config.yaml
num_hidden_layers: 13
hidden_size: 320
num_attention_heads: 8
num_key_value_heads: 8
head_dim: 64
intermediate_size: 1280
vocab_size: 2048
hidden_act: "gelu"
norm: "layernorm"
norm_place: "pre"
norm_eps: 1e-06
positions: "rope"
rope_theta: 10000.0
rope_fraction: 0.25
qk_norm: false
attn_scale: 0.125
bias: "all"
tie_word_embeddings: false
parallel_block: true
init: "normal"
init_std_qkv: 0.0295
init_std_o: 0.0295
init_std_up: 0.0295
init_std_down: 0.0295
optimizer: "muon_variant"
learning_rate: 0.012
beta1: 0.9
weight_decay: 0.031
lr_head: 0.00481
max_grad_norm: 1.0
warmup_steps: 200
schedule: "wsd"
decay_fraction: 0.676
decay_shape: "linear"
final_lr_fraction: 0.0
batch_tokens: [65536, 131072, 262144, 524288]
max_seq_len: 256
doc_mask: false
train_tokens: 584000000
max_steps: 2383
dataset: "wikipedia_en"
MLP neurons of a small language model. Each row is named by its layer, matrix (up: input weights; down: output weights) and neuron, and shows model dimensions 48-175. Each number is 128 + 24 x the weight over its row's rms, rounded and kept within 0 to 255. Numbers have three digits each.
After each neuron's rows, "fires on" lists the tokens most often at its 100 highest values on Wikipedia text that the model never trained on.

L9.up1108:168164166093147166146153087089162169120126121106132125128127145153086178132134140126159092069108125084153101128137113140060134099172133122080154102130107126142149160126151120145150116080152128117158152101107135160106127136115120145125099140154090103143177143067118109121122135117149128173100142128130144155150115092165109120160100142158154129103130156115113123111132091105155100122097
L9.down1108:138152090134136126095142138149101132120120104131109124117114166118146143187108122138147148148088155138135133103156145119155103118129185139086142108136116149139144118111100156115096148132124140121129140141126105125180144132136124081113155122118154120123093092136138101119128152148102139097121114082100110137186176096063136094110141158131183110132155122145145170110154149119147190137128
fires on: " ", " ent", ".", "let", "–", "ret"

L4.up669:136074125103106117124140081147136107101104133084147124119156164123103126144181105124137125151169138099154111136111142141102121100135113109118151141152136124183122068115153111122105101114103122118139149148092152114142151103141162159108120157097154104130133111139109116108084155118163110125094182112139131141129098108154120127103109160104138092198149081124170069141130080141112053157101
L4.down669:105144125164175175117109154122156147122138153164124112111128105146149146122110154142119166128127097165080140140128132095132131157116134117107156151136117118126116138130112121146154144165142087107099119099144099122097137172132137126135133074127157121087110164122168073146138122172103168132111111121096127121122145159160138116140185124156129172066101097089141180129121113128093173084175
fires on: "al", "a", "as", "ference", " two", " att"

L4.up520:076159130169100123110127148162162131164119138117141148121142141102174164170153161145138078119135123098109162175127095133145130118132124084110125096097107123133130159136083139130150115122169139117128115176149173083111115123172139098109136138131126108080097118183123132136123105134129125123148133102176124117102106086097162118162060128182119166098118106107137123090156165146163103141081
L4.down520:180104133099155140109094110115119131113118107136104096129094120159099068102126123106112133137128149147148115090119162145139135146116131177149142184143126132127146092104152111152123080112102114163113128132122085167130118125092140130116115097124133112188148086122124135115135156170135110136100113137102099102138138129146099116103173132117121121145101115124128114166084136112096185124208
fires on: " child", "ob", "wn", "ow", "ody", " State"

L4.up698:077141120087131139157139122111133114164123139120079127148159110099146084065191115118111149136146124112120153137130120120132094144122168148130087152124125139115158126113132169159142114147095120126089108142154143128106140120099104077108131084152150145125144095110125099157123122118173168099072089135164104136136119129123129084120146133098143138148150141114167133170114131147111122123124
L4.down698:117132195150120118134152174131102158146113106135120127094150129131117174155132133119138084112082110120135142091111101129153150132141150106086151098142134126151098134120135110134137099126175159132138136104146117150132103128098159149126111120126114132109123109106152127071141137110106122185164147144144128111159134150084113183116085127154162137090101128131161149072144116123147110119108
fires on: "al", "il", "s", "el", "A"

L6.up71:111087092141153145135110150115105116123071140111136163097142130133148098121094119085153131151108101140151095128135127147151147141091057102072110110077094142136098108100162130131108142157130165160128170147147118130093176128167144123132157131097123161136128123127141168123143159106111085110127131146183153157151131118124141107127116122106173146132123098114164138103099101145132130104080
L6.down71:159145153076092100138090140131126156172130171139144124099155140127094123110132125133112128085158168165155061141144161117082167128107159131131141101104130188119160118144103147158092163106131090143107115148122117155113106098159132121152143089136081138141117122103128149122105124123121125111177168150140094092107146146164125171117112087135112123149142140151087110147107132147088104157141
fires on: "m", "l", "us", "p", "r"

L4.up1226:122135126105119118136117157133118131173123131158126134117101102146157128133123113088099097146151099146089118172147145109170105156105142108127149101105148137138107108188108145145143129118153117145126112179155100079123131176106113169124097153157100110112107129161136207162086158141164148093131105099138133131134090085118159136117093104151067155137104137125118151099168136141102128097147
L4.down1226:129103137136163125082105125122143137087152153089151127134119142146137147065135105158130168146090144104141084110136090131093131149157150117122144151084181144112140124087138141124136168144128095115152150085098127118100113113113151170113114093099148129162160120094106133081122107076162113165133135140122080133145162161128111189124161147135169105146125138092131085117130106130146146142133
fires on: " im", "ow", "av", "art", "ody", "ó"

L6.up259:162166144107150167162139092120124143126145149136166118075154141130149125117160087114128153118140123137108129135148100086117121147136129124167116108117112154145131128121117155136148154112132092173082123133156146146101162154119121158112124158093127154168131118135104117141130108082124149126109087136131142143127160129098113105169112137111141114091096134121155105122152097115129144109092
L6.down259:122145157121107133138164118147098116135093146118135127170159098119145146127142098094145119132108137148143114124132177119112146074125147113108125127133117130120087175132130130171173127163094130124098077140103121118124107146139124113164189099141108145092114103119127139086106147148176102105146124112125074127152147157144137134116106139128128133137141122124124122138139150125092128147145
fires on: "w", "u", "n", "c", "he", "h"

L6.up610:122151110161164081102131086091078123140136126117139127118134094102167132117145147157138116132132154151122123151104138144128126106122079091111098138112181138163132110132115133106138121102132121142157186183125146146110139086159125108145089136112098089135143092087125144154127118130127130140113129083138060152168079156132144147144111120177129110106121130130135152129127106152142116141071
L6.down610:127140163096159133170117129154164169144133166134096130126118132126095155136107086173105125096105139113127129078145102134118128099114128144097140133115085125132158131106133119150135162146133128120140146117140134105125207136105138132109100132144151111101075133143151088114089167162148160069117114153109115159095149113078093140095130099113163121112108128154157148121161134184114186120102
fires on: " released", "omin", "art", "ar", "our"

L7.up512:116148119138105061094169135093133112113159125126113087170155132127113085120097179120154150134119123122108161188126099159114085183144154151120113118134120123141137087112114096167107110192130113144098121139131142160143110126155105084131148113122152159130124130130088088106083106153123112109125107134141149189127155158143168117116131156112149177165108143146161095175114141154133149134096
L7.down512:145149125081157173165101148122080157132142162130121143105150141115115146151142134130105107144129113124111166123145103100120167082122136107156136110106124162124133120109121139148118145150099134136150104104158128095166149101154108099169143131144128154180190148069130102191090102092141148124152122079129144154197130122137102122103158137155145124126129128124133153156151151133153153140133
fires on: " in", " In", "ake", ",", "et", " at"

L7.up385:103133121121143162128130132101148061113106102150172128142146126110148113116131120103112128155119161158132100104115107166173163129110156126117097136130146159136092109139097125111145138157116119188111126118118113113107146096104143131167116184073158135132127132132093146125139123131099119152139164137127158178173135107177118123151108150120116138117155123138112155121137101121112153134119
L7.down385:113125146088149134148108150180134149116114108090134157115087107106124137132142165119142128133115119112120136117151146122140121132112121126137176096135103114171184136124170162124085140090136128116177151179111134127144097134105123150099147168095149096132115132158161105123122128132133185124147094130152133132119166126111140111121160114136113118119109120105143142132152131118115118144136
fires on: " ex", "m", "ot", " con", ","

L4.up373:140148075155191143131102153129130115100118082144096166129145098099150175124136140149153142150153134147136116138153124166092124100123142143117137105102136127125094110154130080082153156143088126170129059122103104144104137141116103138144121114095124072109095101151117146127146137118134114148144117088138147089156112127133113118126126112159151102150119125118119159092102130126141129145122
L4.down373:155129151129104117131173113157078119105125167109135136154103164128110117137092127115125114119118142134087138115145149113177134121089083114108133114115144113114150126136134164103112130104128134130117168130130169110102137099116171156160155167114168175143122140125138142137109127120131119097091153138126142150096138145105159109107143148119105158118122158124160088171120126112129120157144
fires on: "ot", "m", "her", "ur", " there", "g"

L10.up707:067081151102093137110144100115147141110157128112108129191146112104117150134165121105120128128127137099104127154099117109114109176136120139126146115129126143191109135100142146131107128133158115114170149131166144137133095128098129091136114108157148165148111139096121126133097128172134125127129135133130102137102129164129156097116154131121112166129092099087091141153138124102107133117157
L10.down707:108137129160099079106100122157157146136108167122148133110103118167126117118107139179133146170149119138127138116113131186071126130133121130172161149079156130099116125089078134145103132124103126142067101125133131149158148110157122133132133139086143142127133112166141131125123125127148167138188153078130167170162088191142129123120134133124147117141154144144126146121145098138133159129086
fires on: " in", "it", " In", "/", "e"

L4.up352:108165128160119135152187134125106111143103133107144126132154141141130113155129175117157116122112131094120120124093122112117142141111131149150129177139106126155123125129143110129145097167136124106101119109121115165146135072125126106121145086120130140131097175129141148122123120112137129127188114140143137124136073096119120152124143141113135134161126100115135154179114085115114119133096
L4.down352:085083089124129162085117154131181121141130114079128131140100140119105110093119130140115146151127128134149131114111117189109095121169160121114124137124136138099143103109111157113088181112144144113117120136130076124104128112134115121106110125116161152124155098114144145131127123121124125136106177066153111124168130103119130100146127147158142175132142128111166136121112130099088125173138
fires on: "im", "ore", "z", "is", "ask", "c"

L6.up283:145124114140100119117101081145142146163095198121114143152138082136133117119168119105157110124168110099119100151120177138144118085131096107127121123078123134146126093119130138145134131114130106150109125169152097104145117158115133113119133065171132107120138138133132116123147110141105138122092062157189143116161096146116137142118133113151149169143127128108081149124142118130148140115085
L6.down283:125081186100094132144113150090122128122117089133117146115144136166129166127116172122117106112122131146161139122111083143165117152101171122150122130130104140158124104094115150152151097098124134102113133097140103156131172147143119125125123115120139108067063163149149111153159124081137110162110165122159097134123126107145142128055154154127127158122127143097159117100098184128095108114113
fires on: "al", "um", " to", "ed", "el", "p"

L10.up1028:059150069081111145111163089171154127128143144131167129149108104154168113141145141156143152107113111168150083087152120131135145125087123110139145141125091115153140151136129129147154123121148121134073150144144134120100141098176133123166134156143163122104103092131120095125130125137112094157131136122118154157119144111133124128151137125149184136162141164090127106105134154109129108123129
L10.down1028:132093149113107137127123159124082172168123127103157128126115133121121143116153136129136134133152139137140118107114140126114119174164108169115091149123165106160118110143119135150123115093106156103126148131116130131128131137174136166114130120155108106127132146105077127137128136121129121086074147126163160126182112166135109131124102164157087095073117122162108138159152127136154144126105
fires on: " m", "h", " ch", " k", " ret", " st"

L8.up817:098141141113138128134171118146125155117143097135157081154145147122112121132106162100059073132141102095121114116130114177138150144136114153107144118093081155137172133114135159108135114120139131110140089140114077144142131099133132158180089132117111095152138100113108144093132160142121116176110123117143169163132123089149129134131132112105125110150121146149126142144117113161128084133111
L8.down817:128090117102075138111077138119168105223138145133149105095139145114126127143115131128104114093116127130121097144103139123137121101116129140124133141133127116164172146112110118143135121137116105125153194110173161101108145144170126113170148114160131157145136086088070136120138105128121150086139102125116088142173125088089088154137109133121134129120115122109106133131107134115122176138129
fires on: " ", "–", "-", "or", "i"

L4.up252:108086105115089111146109096117089073190117153174111081145136104095144146124135180109182115126166109095123124127132121151140139140155185163110098095143139122123131179123150105098164106159097165125117108172166123117100090129110126125156083126145126152123110131116091123133126135158145097068096128124118132131098110146119149111183146155130132137126112113113112124127153146158114108132125
L4.down252:122137106143155159113151151135127181087129100097116153117125180141125140153138116136096129109091132136148158145091119129150102124133129087130129122095130141137114083158099117132141152144139092156136142115106111184146153125118059141117140076131145075113108105104147101140125118116135144163130120140147165125120145117138096161096143110133130128116168103188191131133093131119154166126093
fires on: "ug", "at", "al", "it", "s"

L6.up1127:144136160134175101163139110139127115115100145111113127124145087117110108119181081129159160083117150097183122147136165116133134130109136131132128092139135056131157115145147088138169126137163139093122124137169126089146105125117171124090152135114137130140107128169137089156115125127134157112132098119142143117129150149121144122175107169145117115112136135094120132124170122098140138099122
L6.down1127:104119087123147097084138154133109084087128122151137136172181154153094132135139122109108107142149137154103116125151102117168145109147105146126085166147113149146083131096112162178100162156111137105140118178105102117114093124131147177140129148122141107140137121147110119112123106145136117126130105098146140151082124081151135114137150122115162114115112127157126121139106044117076088153095
fires on: "at", "and", "ung", "ol", "n", "h"

L4.up312:127135126131154156140156134089129157122106132116134130096135140143164067116160107122112104170148116121161115103162089142113114126158149102133121132128126104077153102118154121132135168101107118106157153155114092137124133114177152119097131176099084130154091080127161131130138110147116161171148110110176128127107103080128137117161116125146088101165113146122105130122125107131134146133134
L4.down312:124123150126096142117107118157127104153144110142121148155157104153119166137122140108154124102096159112105143137105169099171135136145145154120123087119120144168113136157105158149094093175153117104082106130156147136132105157127134120141108108137127138089124159132114077088113108115115120124087155167085148139093140164135165125118132107143145134128124135108160104137110138080075108119127
fires on: "f", "y", "p", "v", "red", "k"

L9.up795:125127098161092123107132133126123125125106131114131136103139169141153110148163082146117118096129128157142142107111127140114095142117092138178111111096120124144120111068154097165102097146117155173089172169157099139116146098138158123142117069099114166089096104151098127133155156137164112164142146139148162151131097099059100143121170134132130163166126144131100124141130148117172113142101
L9.down795:141134140136095138146183109123137148146144101122146118157068095146107145121057138132181158172136139148121145128156170122164124098126104146125119141137113115100128122141104188127116139099118103146135156099146116115183169149116089123115105152126130115129118151108145118121119130121099154122136115133121127075076148131174126149138065092154109116096112158144150127126098111173129137147146
fires on: "r", "'", "m", "a", "ay"

L10.up762:138110108100117131162150130157131156073078163139085144141165120094119126129164129124153121153146093095115110130110135142112086143163174139070108132164129161137120161093135107154104117141151131088130115106150103100169121116142100139145103130136112166137117128103123088138138136096147159169112149080122148116148145099090113072162073122114143107116162148131122124087137138100135136169117
L10.down762:136178081124123104079130109127166119116136153135164139120133104156192104157104094120118122138184104122163112115156154112097149117124115138103130135155127091142137114126142121148139143144138160144113133144107153133085084153112124173125157137116106139160139099108139086106133105178119096089152119121127122139126131128080144101149129119152103134108144148137112145072089128091099106098112
fires on: " ", ".", "0", ","